Part of a small language model's weights: 8 heads of 64 (2 for keys and values).
MLP neurons of a small language model. Each row is named by its layer, matrix (gate and up: input weights) and neuron, and shows model dimensions 256-511. Each number is 128 + 24 x the weight over its row's rms, rounded and kept within 0 to 255. Numbers have three digits each. A neuron's up and down rows have the sign that makes its largest values positive.
After each neuron's rows, "fires after" lists the tokens most often just before its 100 highest values on Wikipedia text that the model never trained on.

L5.gate1084:161107127148097100116143084145121126102090130117112120143112152095157116171124103078134138099155133096146124131104081134139148133163120127140158133103145127182112126103087133094130094172128136123121134168166083092155110160102150079135154117144193153178127156132130130119137117136113116177136145113107100134112156117121135155175147129171120163135109104128142114154143157175163132114143108137136110136138158115171150104122121087126076111101152150126146136107096117111125119133118150175140176141132144088082129148141109140147106157153123146133159117139195094139159178101126112162146118111142117133125171090144112116155127126114087133124170159102145121147146110111146130098132110159074099150099136092096115140140157132155144103177100117125099153126101081112143102098129130
L5.up1084:164097124129092140125148130131123155110170120142142127147187132124089149114128085133151114100107096147142132076135070098149145101096087127111120101110149146096108098168190124130157127145129151131120148120126143145106123145083125104155166184095173137137112111106137163144161154126113146109097091095105100083126126143109120138069115154103135109117113148098098150176101135135168156135163087149128148120120141112133122122121128146111125145110108101112123135114120128135134048173107122140155148144168116149123124133128122128133133129113140084132151105174111125114105159144146159138143154093113121126143128130133116087151139143094103088135136133138138142113155136113134139147112093128152100155132130133105108100159130156097137081129101095139133128119088119174115120089098152
fires after: " a", " one", " of", " the", " was"

L7.gate694:130113151101148162144127122175154092167139142165044109128120136179126127124115140126121132120116126095147137129103129132117156122094123142201118133125166116133118117138154100082138095124166153127093115092141145119140124138148105146094100130092104108139093152136096092156161144145114117132140107093104188156124143128163129154131116155131087092130138165096140104115127108154164139170109141151121160157152123145103155155152116132098156097085122097121130114124148118106152164141100088123116156107129122140133134165131124128127140139125135122148118128061120167125088141130162144151146126147115110089168135117128105147124154099149164093101133140117147125106117160084159124106134135120151087088101139139132123126125136116130114124158163120108148113125158131126114145085159125
L7.up694:145147130112082139143157113130121144126109147183100107137092144148145122098108137104100083129132119155127130121101136098095164147117115153117134190124126092080151127141112118110164118102130148137127132137094130157164096115117083115168133119112160170095144163150150143137147130136136112112122165108103170109168146098107106145128147146120120097149102140158147102128141132149157120117072111158164140148120122172138118145117111162100214090110143117122101103087118125121127130149112104127115135125163123119109155134131154127134155087136148120089124095129113131133139156157110123120140086096148128135123123100168067112086149135157141122137088086066162186122150161101092115156124142111114135136135117109146130118115155119153140153124131161073119140092122144114112092130128132
fires after: " |", " the", "|"

L5.gate394:135106121143111178102157154122152096143151156172125122169149130159146147110133146083118112101132130135145128140135117148139109163132116120107122132143145125095126136133144092159105132112120093068175106117088124142096127133151132120161143122144155112134148108117150059109163151157139127132151142088157126114112141146107111133131120130095117102135147151126126134076163137144155134100096097103119163079102136096121127133138119130095117112131137134099116138129130139111153139122135147140179124132107123139129131063100119167114155130158113085179128132194139118188170119137139126115139113142130135104132197082137101123131121133122130141118133101152150134162099133147111092149130174158154168109142079137158153133108059170125098140111100144115068146120174131145107145154090135
L5.up394:141125130127140107178128115144132116085135112132120106073108117117153143121129129156153106151157170109135117143102114130100149137148141109119124159117115155121131126113159132155132076124091111101125130144128178136135069102120121086146158069150118090112137134170143115139086146140133100186147124117128136108094107162141100158137133120120157193109107175145095124152149109128094117138143159090125121142094131123126132088142098161151132122139091080151122115177151144115077098112121112073141121108132104123148087130119122144087116115102090135129137131080109124103125143138161139128176173162111135119108140110118086112092133113104103105130123105130100104111148158121135129121118100160081130135138141132171145108124144158092113137120158151108146125077125125136128123139130082
fires after: " to", " would", " be", " can"

L7.gate752:137083113078157124097127121114182164112163116121084129139128139105137121137123117111157145145105148121091137113116128131112147126128121155142106102094098170135097092116107095094140159170136094174110120136126163177116134098163112156155132104111131134111163177142120125137144169092138119133129136110127115164122131158099178133201139152143100109127135166095130152111135127100098121142145128144129143137140145208112157188144124103108102149145124101174116126162122153108129099121145108158112131145121139161134098102177098148107104106091131112143154148142150171139142167098088103146104144099141163112124162169126154124134143105176134130110126137121129100102119123173097156139114127092110132108106146131085149140111118151104123125153145143114132126136157119098165134092128171
L7.up752:119128138157142089124117088140164127101149141119107149131100131129132110109142129136108150159173119118126128134111139149097126131108126146125145088151132100093170157104167140134161125122165145094144109156160114132125114131117096187172136101139135145142137107116071126137120110140135107113112089087146159167119125148094092138129112174143079109153143118137121123116118105114142148125126155165185105106105093116117135136142093137104100122121148090133139125141110142053170138121099139159119144140122130137127154170136103163117116169074104121105130144126112140133175147172158145153132163105140164107142159118141115172145146134157180106158091138175152123111158159171091157113129155158116086113124148087154163105142116120122132170161129141129106153131144132108170132109099178
fires after: " |"

L7.gate205:151103096149151137131152160119132136141090124117141093154125138131180139149116121109105135178146160153128128141106135142145169140143175128123144149119142140104128115078153120115154128087139078121105080130168059192127127112122156126114099108117083110121118140148119126111172178134121129112154113129135136102106145115107158164134118110142135130160184123113138155127127097128148170154090111136130118130101116149155162132155088087141119109110127139113106110120113148142173152114099108187084141126093102154150138148149113119163155100115083110126123126110131110167158168135112110105139150113114122171131126114132105138117117124103107173158093075132137152127131122157111156121124125102094159118107140078112166125076100152147145145165094120146126163110124158122141134132103163
L7.up205:090116109114157155113141142116112127108133149149183075117115136157147127099140091126108170140097105147102138127118128134128135176146110128137131120125131148119133118114197139131146150140101134124117110122155125110181149164125104125070102114123105122139119184121148154115142110097126144152103169096132102111121127112147141138109108147108166068118154175096131112143137182142120122139173185111080110165095101131101140101164131136135144114136130169125146119098088105158128113130093147150110171137109160156131198121088163175071136131166150137106120172147143109090117164149152107133199140135124115084121123117144132149101104152120165118129139161163105170130113134102107167107090142066091162075114153086100113132164120160096082137141117082169128127126131132140145174128123129
fires after: " |", "″N", " at"

L7.gate570:128097123151123130135100113104141138152106103113073135108135104152119109181135145154134148103074131171137115120115111124171114150172158114136174127142140129128132134176138121128091134103124133168180085099107128124124123129118160127118149122146160120122135127144137132115141120132152148102101154113096143119115148152148129121105131123111145118152154140096128112150132127150100129104112128132113134090137095120113145112095075127133124132089086145117132112155139121142184127163112110129117098122108132100144144125180103126105099092140094119136125131108106132163120163126072122168138119149138111117128086102146130120128156143149149123112109101105102150155101149084132112105145163133124088159116142128108151108188070146146105129137109136154102108146136134142122116108122095
L7.up570:123158127132125140112092108100152145124125150135114127174144151103136132131156162131120129076079164127120118115127117149146086128143167142140154077144153102103102129081103153116147085141130142144107151115133144136140135088183159114113114143140134123105115118102145169122140089118152124095111119150135127120127150131124138117115142119080112153129142119141138177099144142134125122154179122144138113184148112102106104116108128143133134173088112151163106121150148177117133083074134145124129107128131094123147131171122126119140137083104113168161126163163147168116117138119087147168151127152147129125131113149092127148169099110111120114158098098139156126103127091136150125133125135145159131142119084148141139131113100131162149145111125147131132135145123083116111089120132119
fires after: " |", " 13", " 14", " 12", " 5"

L7.gate1164:137137104130142124113115130134118106117115129132155101137125157112133099136143134091133132143140116147192113167161158107140142121146145191136127101171125102149127063076083148143165151100096093134117100111161105135105107161109089143214123133187115159143131132127138133114131144135145103125125145105112157094132126143119134136160083129101146118109114119127115102168132116117083142172108125126082137165061173157172147101112132130136104159121148162126115115076141120176118182138150104109129144119113125140115137128112067118141132110169145149112129160110089112139128152155157113114126135125119123118103163178145110147149117125128144127142194101078128116144118103166116134078120131104157095107103102132165131131124160143172119133151144141125124165125159139112134110123139151
L7.up1164:126118111077132132105138147094123134162165135152112119113103124112150099114125109143124167117130130101150112156152136118186146139135119136145115119110147140101149114132122131136132141129112139118127126151126141150153110132113117177118138113109139129123122120135123143143151145144172110088138095128099122137122105120143157143126101144092163132141196124145102158126131130139141145127146105161142114122147128145136143143088089133119140164173176147149096138084084124096107157109173126126102109127113129113133120143163118133128134137115111150186104122137077125122150107119153147099119131115139156148164133153141116134139167109111136119140160131094147128123103094155086118125138147178144113127122141070069151198143188167131151145136116173115114096149151115129161095097113128
fires after: " |", "\n", " ", "|", " Peak"

L3.gate212:142126114106163146145104077144135100099179164103096126154152109138101098110121146111106109126133134151106113121130053137082102145157123131154114110145156125147114154106100124152124123152118071116116120086115067129173110123117118145107104154145161110138112115103137117120149165080148133101188107098078120143144115135113131108151133134144081135108100132139126144086117152089139127118115144167088144115116159182131080163128157134137129183149145117166124146115113155089102131091150122105132075119136155127101123068128109163090148145124075106110139104083150147107134097161149121122108082132100119128132118132133140115110127126169102162147094113134125143073130138096179097095112147161121110100152149130137154127098102155067098090154168112146086139105121148116138123135127123
L3.up212:108166088159141159163115138154109141140125131127152122127117153100164117201145117147071098110118136154070098116101136104091114134120139101156108098160087150142172177152157188109144127132133091145128118124098121098143101124122114109142126147144088117105113139142174123140105135082132121072126118113124101136126140101096113142131098128105122090124156111117111117177096111137130117119132127158142138130143101163155124147138130134078114088131156069146137139095114109082129133130129147164114117097153117086172149152138137171138162086136123153131176117145126128133149127127106141150144112131124138087131112142153146110126119107153097118141128129169170132097103163131149115127090157117129110068098115135096114146118119142154112160107139102139117136115081132146140143093146129
fires after: "\n", "|"

L7.gate673:100149126098157056121135139110127150138117148117135141173091123085102140126154136134133124127151120152088095110139145134160128105125137111109193136127148096177159123096145129176072122109123137132133143115156074128130104109108166133122191119095140092142100124116121158135138108142136086111139108146136157110128094127078132111154177110112154107094158145124075104152081135184117119126125137141149112078181145110176126164173124117172108134083114103145114108177150161111158131096113140135062158133113114128128141141181124118130083116150145140127111128127119163123150094144148132154151128122101126108156147182114101154170118168152132075119141150137176146113155096129139145082130097141122104121138110138128128115117155118122091115108122116133123106100100158130119164127130141
L7.up673:097100142120146151124140180130145064122141135128149118130129117118103120106143110134118129165114102104130113181123120142089169108159130147098128135156151103115084133090116130086152135105098166119171099163144131138174153109127140123142118144113134107145130104148153126115179126108093116107113070129123108136096148097094124149181151114128157118132084158106100125143142162136125102165107140162122110116116128134117133119110099154096130113102135158132132113128140092145132158155143107160131076065105150136108107113179160103165101118117134129103135140105156169141112127140109112147103141101107113077145132124145097161103116123150132130162104110080132175144110127086141110143125100144134154119089082129107083082171136128145132114101150123121095179075107113155124162169144172
fires after: "\n"

L7.gate615:151104126119106136125098126122155112136174117156125132125113149136122179122088100117115121137170129157134174121166102143137098168180141117109104119148132106099138137114111124146127114160110143210064090132108106134082119089135148098125120141107147127124119121104120159160161110136163119132106133118102155158148163140116123136140168101131122090141110173114122111104095135112150132150141133152148151099141148110132125094159115116090104138136096100142110111142112110107118184114113140137135099149135128097132134142101123154101129167146132137161124074132152130129122176095164107166130121127106106122138167129152098143165154126165125139172129125102161115157122184102116162102119103135144100166172133112175142140111145175137098118122090090095087184093164114123141090124138096
L7.up615:164127118119126148137127095138139102145133108151144109090128064120168143147108120141122149094108098142130115103129112106130119111126130148112146105096096129134159147113139144122083110090139083144095096106102157154163162154112130119140176120122132174081129149112111153122115121158129127155091084126109150125071114106152124116135101130127135131115147127071044149133173116107137131130150073121138111123088130124155148123124132168124113120168115109147149148150141143157174114136152133144125172133138145100146150165119121144110128117152158133106155158097168144095100099151126141100125109115110141108149169129144164133135137145126117096120111180123144181092117117112097145142104088150082108130101159125169139135134136158111137121153128150094077186118142107113167110129180114
fires after: " the"

L5.gate705:137092106142136147119108173107124119183121123147095112157089143118168186170130098117107132159098143132083121129129122119144110096159123097106107127087142152118126166154160158134124104130136119139104076135141103149173162092147128165143147099098128089172141149085083117097144183115106117126115089180124130177132118143162135098169138123138119113104126108157130100171128142101119168121076120108131147107156125123153129120098105109150112097113112139130122143134142151125135108117131169158143109136129105088157153076111126144105156146142113079145129123126136157129137138122152107120133102111118086130170175148144142088135135129122148134123141150128134128141113127131131145083128130116125125118152139108133163137148121138170115177117118138093116109110135128106118125151166106
L5.up705:119122118123111142128106166106134097072149121113143107139124150151152134120133127129119097093126151140131120102122123173117076115157130129147134152097124146098183168132130173210081107095142080116134149142155124125140107094115173160149167162125092092148099125099086181133143096101107141123118119178119127156158072152108157094115110091106146124124109110107100138086109133087115139161129065139145112071143151093077134193129133132134140101125145145168125168168100132137144143149152123152096128105157132128071165077124124154126122134133155160167099161126111155104160134091143115126119132113130133129157160105131094134098097155117155115095157144088131103152148114107120120142108157103151133125139120102115128136104143121166130122109118153134099124116115119121138100179155119
fires after: " the", " The", "The"

L5.gate619:156151114155143106126108104130155164095103152145120131121155100116115132139158113104089142131146128146110134070132104124125110079122143108128152087155114074145149104084121135115104109110106134102138088134107135089144122150109144130141132103151122139085148129101085138132118180073096160118130119165171122141106118132151150156119119122169152119128143131106125136119124131122153089119096094111097121148093121112126127135109121146118088137156116124138119135115127170114107134137118106078127146166139111128182137141152120124127139138055103107097114121113102134072101107092116131126130149107126106149155118132122122168095146139111127108151177134117130125121112081106144125122135121085162150109102119175123189124155061160141132126124124098113139137109104106122134143091143136
L5.up619:099128072106116093149107164131113120133148085128121151141098122112126118169118085145102132165129179144121122141098124131140073142114104133139121143137139102063141132118079143161054136122146137106168125120111126165148149174148106113146121108194129119144143148069136137105103085149158124139182128104107132119108141131124096133120147172118114127132118121103108164111153158162123131108146155087124133113117132146129095124149137123117139128126092152133140118147132112135124124130144101121143129127151118154130176133134124111155150100106127159107138164084149127127083158111169151111147180150153105099153132100127123154113109172135140143101126129096082063121127104080114100178097114113107122145100186121153122103089121109108143109150146135109099128124125164137103127106109119
fires after: "\n", " |"

L7.gate208:118073130127156111156129092082117158130094130124125111064098137104122094145111130110095141147163155111164119108123155148093139088139107135095115127106125124166114162171132124091143127117124149145155120145135127080139122122130153157147111111168148110142181143165171091111103143160128149094112103125110164130131137147148157179099136083116125114103148107076101164089156133121120146167102132120148130110148146120161139110131107154135092165116101117089110122103137144140104123140129079100139140133142155082076120156157103172117115174156113131116111121115085111146129158112146114134121161149120143102157145166152133110114160118138119127137172095121135130163109142115162140169151120099168118151133151167131118138150163140144124102118092156131173155151132145122142129116124078
L7.up208:133115118179118114122104142118167130136166158161123140113158077113163135066114128096134133152152182129158139111124175117141105108153098176129160117135163074094109136168145079146122152113133132150140148134147134119125127113138121139153098153136159146130180113130154140106147103145122118138128130126169147137121125146073153161149123139129108118118119165132142156122186119132144154133144144105134133094141092152129137147119126122124114132114113149113147117109142123094133111157149137080125093143156138116130169142131106115126157151061157129161121159145106142141099151117119096126139131105110146145127105159130092149148151125149130159155180133166115118125124105105129167143091103122133125130111101123085147143167095143137103112091114184128135148117126178115140141130096151
fires after: " |"

L7.gate14:148143071128161138133100131111099126120159164120112142120117103145142132142120103108095122153104161135124140140128166132139104118103131185130132159070164119124110154132147141127081111104087133121136131136150082127105125118129128163139124106105168146124098148132161122100130115148139111131147098188101156123143121168149141123097189135115074157093141147156102095160123129097155153135110152160112095118093132129133118163115129118140131163124108103133110105124153155148095106083130143104123118141114147112110101156127120148143143141165145133127133089105070145133117135116147118120114127106120169124098126144103149194138149140116088100175152125138150143139120140143097143162087092112156133120159125142116109113123110122103170116110094112099095118097105138104168136108139125
L7.up14:131119146127198163123086139088132041100108131106119145114103098098094162155154147140092148107089147137112154133160111099165136122143044178121113130131098123095149128112141106104114136143142117135092152120143051121154122178131172118109120136116143102142135106118113166102131153161085122154142123168138114124094136094154113126079096107154103121143098126118143159145150173125107154114114162105144101153126127147143106175135051097107104143160128117131147112148127159129110105157119143112110150089147178094102111122109123176090131142126141134107103119081115098156124122139123127148103141130107151117146119113130133130149117135155120113149124119139136108150125091141114110125101098130113098134101103145096130146120122119164178134124094135092141133126152144147173116148101113
fires after: " |"

L7.gate858:098136106132077156125126116100121107089156145174142104155118154142147129112143093098124123114173141170146129115083122131134123145111134117136159125149139140110117133103105119157114138082140095137159132115185090142135157137134089154127092133121154146119090137146145111125171156124122107158139099148143118126166136134125104146164116123131114115152121082131075135084109103116124134114116116114091120153134116134104117101145146146139166081121120113107119113108119168092151142153178156143130154177125142131139116141132110138142107116106146137134145135160116185167139093112130106118184183100130131094144103111131135165119126153166117160155127165065124143138097114106081144157134140084132113129137099140154112114114117090139122142105132166101130156145123127125133167147131118
L7.up858:088177148131113157137115108108111101133144132151118149145114128109120130150110138135125089103150132117137126131149144117123137156125119120127106149088118148127067116115116104139123128087121118102171122095105148163124139195125169123126098101165122133123185123145130118108124123117132124117130195083074089137146132134116128133111140119134145136080142114113074157106102148155106125126103121134132111147115129090120138105151120119143104110120096168120115108143123083084143157121148123105130069141073169148141093108119120140103155119148125123113124122127192145113120141114138151099143086105090142106116119090164083168131127148133178136103155141102118140105151131171137121111141111133137153108160154145126124128151149129122139106122120138113120124098152119157100136101130135
fires after: " |", " on", " Released:", "On", " On"

L7.gate732:140149107171092130138152148140156134087155205107119083148121153131112148122121139115114128094138145112092162137104130101171112141153126101162125101115137118126148140149140153125156158095117102152096116128126106100101186140123114123088125111138133179104133134085116133091178157158104171138163147182172132102078101127099125134127128156109146121128103128152124129128148115103087142142112104124076138084127101110166156124083130142086127112117141135122158123133104140135168132135132148127141119129167095096088107104140105115124142129106114128131121078116106108077141118104127123159146149129114167128134133128108160141114121155130166152158161155090138140147146148136129148146112096133147134142087126099123133066111122154148105129115118158098138099127178142105164140153155147
L7.up732:090151123117115174127113107139128131102139140122098105142134121107139116155114166110091133158137132137184159115149158116144135144122149152128120133172137145194085087158141099146062113088116143148096101140157150149118125161131133128170101119108085157088128131135102144149143136122114142143132119127110103172133161141170145167113102157144143164152126126129086154142102159117119183136094113187110145127157127118156132127145165097110164119125105128113106104135114113127122126061099142118083157154128137151115126124117137148085190109140174151143091133135103133082112154148139166101142122137152140125146152099126095143131085117143129146113131121170145111159094076119135141149094134169167145135143131118109154082142177136109129139136109110128126112119130118119117139086148095
fires after: " |", " 1:"

L7.gate379:126136152113150092186120134162091108141143135128152078147122154076131131128169138128131113160137142126128099134147114124134118092097107111121103140144153128133137163116108142113113128127099090177129111107136107113140100136108117084146120149145161160119092168136135093125105122108101180167130151133120166133134137123128117108103123111122143165098181152130096168128151155133145113146109147124117125121132110109117140073107127136087188155122127173159123129129127138118133126147149127118096113095143179138150172122098127134134143130153081161130140127098147109155082110174188123135141113155129073130141127146143132101149167137128165072126114148117099116168155112110121131155153144135115141141144157178141125111131145122188130110139156118131154137149102169160098156127143143
L7.up379:125154106089129121121099141118172105084091103168090168158087149142138139107114130135133147126159111164140110148101107116075150118136130109149126166097132110172112138086112159116130127108133101096095112197137143133118148141101166136098132106091120124143133137108173090124173107106125133144101112108098110151115112102095111137142121099162121108132133120164095130094132153162128116118160100149129126143127123108111127112103128100135107152091074131135082134118148105121105096140099143163102116113136142136127159115109111091094127090127166110178085139156165144120139117156126112169149132169160164126123132132132113131138142104126162106163117116147165115125110161100110133107115184107153150121083156140144166115104174123134139174151098184114138151073122140139132120141136130
fires after: " |", " 50°"

L5.gate1140:143142154117162117124141133149121115066105125172112110100118166089117132110179078110111110094108120130150139133099134131081151126132103127126127111085141162097102126150151091112134151092115108091113121156110091101162136086155150181126147172130149123139133114121102091103127109127130122132120149145116113119130107087125094133088090136109126096153116147111142109145141099150111128107093146170145159149108136096139122112107145138121152108159102158117127146145109117158131161149117132106171124159108118082110138136089117100143157127144092111129091122100178097109115163126125143146122143084089132172137095138169098112126129105143140129132119150145138150152173158118132157148142152137137108157196136128132098127124120159119104119103099141169149127150138096147142099101128176
L5.up1140:143151149129161161147106148106136110137112142134091080162136105088141154204108115106169147086181131140102128118109147110124162165126113110133112147131093122102112122096146140150112108130160135125131097086126132133082127136135122097121177099169132135145164091161122151125135106117116142118094161131092108122100164161127132114164107085097142138146144143112184110129134137093128127149084121121105099152104135141150138109090112075133101123095137108170113141129151123139110068102127126148096101133174123134116134135116112112154125108142136142109159123141132116143053148125152106110103200155113095069123149119114160118146132116128163116152188125115135159120113155127107123167173072118134122072123133121173111110147125156115125100148178154115143154124102130146192151174104118
fires after: " the", " a", " of", " in", " to"

L3.gate768:117116089120143110111143162110139114136123117109122134088145147148187188097162156153155129135141122129105156130155137102088142117162148099116148114128144133137134114145148129162126110170111143092098146116159158162106103184128114120129163150105130133142129140185132152131140125118141073130149126131096144124145116123106083123147096173163160065164132108138132118139139118157099132175082113100133147118119133127126111079138143105144089132079179156133104108161116087159121122096120133176150111129113087124139125153117137116142173145153168161132099146161173109113152104141106079150117143100139129106109129123103119133123174135122072140127125104103128145120117120078156149080145111117145160148109130104131151101120104177057128095163114148119157114133139140141147207114174114
L3.up768:144121159138133159135125142149115139102140152128156137104150058142121076097152115161147106165120112126106120093116116141127064183119106132129093147125151103152118147152141127097133116126087120128129149084148139132127143090154134147117158078089142145140107129136123189114120176098147150124147123139128094155122125125124141166152088125123129121087146151135121086092129155129137128125074140153097123117133083133126141117126121112124126145145110140149109157121106143122139132132098171153133142109117160103123102162111140132102132123148106133133165113160110144166125136156113119118159138066170160144128141148109126127185109163171115120155118146106123159141149145133109171133104107143153134128163102101124121152135139148146131115084096177118129122163167089131144132127126072
fires after: "\n"

L7.gate583:124093133123129113114131136114102130146161106203127112127101112123119128111091154113113177169161127156102132114128170126118153155115122124100128144119129094107159181070120109141106166107168148113099082123140106128131140108154121108164122122086110132125110099110144159110122135116110106101124092141137132121155117122134090100087117090109105107113135151131138143118123113143171133161097084205111121105099139150116164124135156137102112124124132108123096113136147109123133176108122115117124162197102145132124162127111115131136133111088147073158104104094122111140098156161151121170160162119112116134126112183129123100116116142123107126193123126137130143146090117121127150117120138116122130148165123111104119169127081141094098163134153128130142102110174153137144161066175137
L7.up583:081134097143148149116139123138124138147113204160139115105116098121101144140126124090165172151110104136116079122113133113115148155169132137172100098172149125104123103151112111118134117117146104088115123088189102137177115118137124110102112145103090111126167114127173126127111088137149129100132119203123136114123112079121147111145120157147131168127130141119104129136071114118103185150181117095111120099128135088095143159110121122107160139111163114080105137113156133099100097110131147115116166144138114112115164144117099119134106118102168115140119129145132134148161118165149122125106132152091117122124133135152130122170120114134118139158125144169155125128122145159155122110116122106125143124132108132132116110140137105144174135143158137139093124151128094134153095140126112
fires after: " |", "|", " of", "\n", "BC"

L3.gate926:129065084093142105120085146091142160085107134105100126167140110120087121141171154121146145079136152144173139130134140126130092099144099124128123129127124106119139124133135125114141105140108187054095123151116120086112095077169136124126136100131118121129150157113115128124135127133160123113170156116115130142132138111149096109135149113156132108118100111099173102089150100100113112177085160137133162130144120182093127181088135115123090146144106184124120118188146159123139144153126117085110118119145146090118087098170107148127134145109111110127117144128130107099161141106131098105111131088129102148151133164160114147125143120133129145125148107110139155138142119078122177120125138116116158204093112107150125119130164164112138124172091131092146127148142173168176123147132097
L3.up926:090101083123128135129124132069128156124130096091098142126126108098121099112169149140106095138133120127153117130115100112138085126136154163149125117165100121156118141079118142133097121113140146148115144153117165120152172074127106104108144097083089163141130095134169090130111134135157129114164153101105131148135120107143142095178153120127107124096135141144169127129109139120136091129120150112108113110138135148135145166108148121082156152138115118142148136113119148131151117186102094109137151144136155109058099114143106143142148147148108091133087141137109078131167134150125112106117134142111139150163104115120094130139148138110137136164129138145114089168108141106134164144120102118167131126121133131138150142105191130124107123139158133152151155124096197168148068118118109
fires after: "\n"

L3.gate46:099140109129158106118081173087125168125110115114136119144107155125104157177120131145152103147137127161104176160123087117085125146136162127105130143117154120182078154158120170166111068151161160109104090103137134169129086116138123116126147132152138117160163115143138151168136150109136089137174135095119108119157120141149122121122125149083127137156140117138134112136090110121135141118132154116106125111096163107126105163166107093155096142111170137183107141137130131111148161112118121164153103135122125094121146124127123172147075089126137126125117151137124120088132126086098125113097119130119099144149167137137127082125116141101104101184151177105123087111127147102131146131169072128142146118080103168176121153141113141088125108089181111114149135100128102135174159106126089
L3.up46:112143156130109146102160122165123121145139119080148124136137144091131106114096134126125159126131116117121113154178111134148185115117117096145121124180112142130138095049088133166097174147165105133105129141144127105112119185128151170154131131131113143088139112133121121127160111112103149176126097125116136143140158163114122120097119149112112137124158128144132135126129126119108086121127162132129124135131124180096152146080087173089120172119068162077128075120174121124137135120097081108143099138168153126141149146147103114136128154144130121102201117119135163084120149123096163178134120136116151147135112111115112113076136072115141143143124164091116117135121101102149066150138138156128100145141174166150126113093175151131134153103102135162121175126133096168155144136174165
fires after: "\n"

L5.gate918:125140094109135094136075117155163175121121101141095111145102139121152181120158148104131123099143143117125094142123147164136158147167108177175150131147121076119101134121117151152139073142120141133147106092178143135127148090131116143178142119115130102072129144117130129115151166126113103125117108118112104151137120136156133087148182152113072141155140130101122122113156106099126115128109123165133172143113157151130137174130121116118102139162125108142134097100071105138102104140110120149115134136119145161150163059139124128140097115109141126148170098134150110110132150119120110140134116115116113161097156133132114113098171137173169129130136146096116115109116154132116087124092131097148115132159144088145131148155094128112141120136123147139099203114119112092189143074133125
L5.up918:115182141151140105112147097141129153158120119185102104158108139177166139121127162097098125136124129138150117121097153178121138116155114155152138158147110122103133110121121130122176133081130094159162126096145128149118106108150084124171154100123147128063132151128135141157131130131110113140173148167154125129130128126153150099117148126148124134117149133097100154138118132132158115108134095114101154122120130129107160147135162078080121121121153160122140108072109161134111114124108134128128128114115113150135133126141121112119115072140140129129177127149138180099121141141113113176161116117115148135106129114110123095126117152152172129119123154085135135091115100125117080126129110113145157109182133083121098124126073119143146144127120206107068125111143143117124175095150114
fires after: " |", "|", " //", "-"

L7.gate974:146149144111120108133061152078109130137112090111102103164102125154147126199111125097148153169121130151161108120148099142160124129124108115160188082139099120096104071111149092141118133161137121126110117144112113095115152126111159125098124118120148114134116145157106181103169156124113133124125139150142120143110159138136161076167093135155117133156161116149109147120184128117158128130134156177145157125093153157155144129142110116106114157105109163141116130146156143134130131099126124124112121139110124085093114180134077118118124119128156135168151134128116101128121164109067141124138163113131134126106130128126185079138140112170133146168166117092159120097092143116187133162145131145123146182106144114149082121116122162114117122150102110118110152134133112136171119127138163
L7.up974:112195140124164104120079129130108146127097187124086096127137103111120121138149096143128131130175083142118113092143086138167135116166104108125114141069130088125163100105155103140159110111103137096152111108137092116118138140125161127110125146131157135144179140135146152100092088123143147119162130153116142143165165156155151135130140121142116104110122151124112130152150122123094169138120147143143108146142143116150172154149142088194110127150090063141159154128135116148092150148070139160128111104118132157117149150153141168129147142152113138112128148109155110119156109088140102153101115083085082145148150159151127117116134113111171129113146166127136091128125143136117143087170122075114160125113136117109136122134099180122111131128120132112131126129124106141155137088128107
fires after: " |", "9,", " 2,"

L5.gate693:067092083149121110154121162110129114131134088175100166110096120128134187114088117086089129133164174132144130161156137111116094136138124116087135117130116081131113165152147157181139102144117127171061115168121093132113133078132153124142123137097129072160138110114103110123165099099126115122122135135113151149122108158095179097140146081091112131165130149158112117113090135114140139151120117142130143121159158133133126123143127134135108107130134063148117127130119120130096103147156144129143116177132128080100155139083103116149130148102151095159098146127101180137138175102176088179146165127139143155145147113171115089131139089107132145132118133119150122123105180114161167154120139128107140100150128125143139121129141121126133150086146161128120159115157111080179115148115080
L5.up693:150083058138162132141122142166126100099183139136128112141107133137168180144114113125114084080088170111140138163163117120115094138120094112151134128170090133096157159124161146153141105148135134132097086116133096135085164116145181142077131156154144117142117173113115106125135122108085121167101130137102181148123147132141153109115130129108137115128120145149091163149159111107123161121163107129166144090081157090139094117106095135146114170151108090109130142128086112122136118144136145113122168125130098123104174122133127126114121131134139121142119090126123180126150163125152101137113108097143136089141163106104048122115091150130121096131110149103146064114131130182119118151092112101109098128117106137164114122135115115113142165094134158115073129103132121122136093135103162
fires after: " the", " The"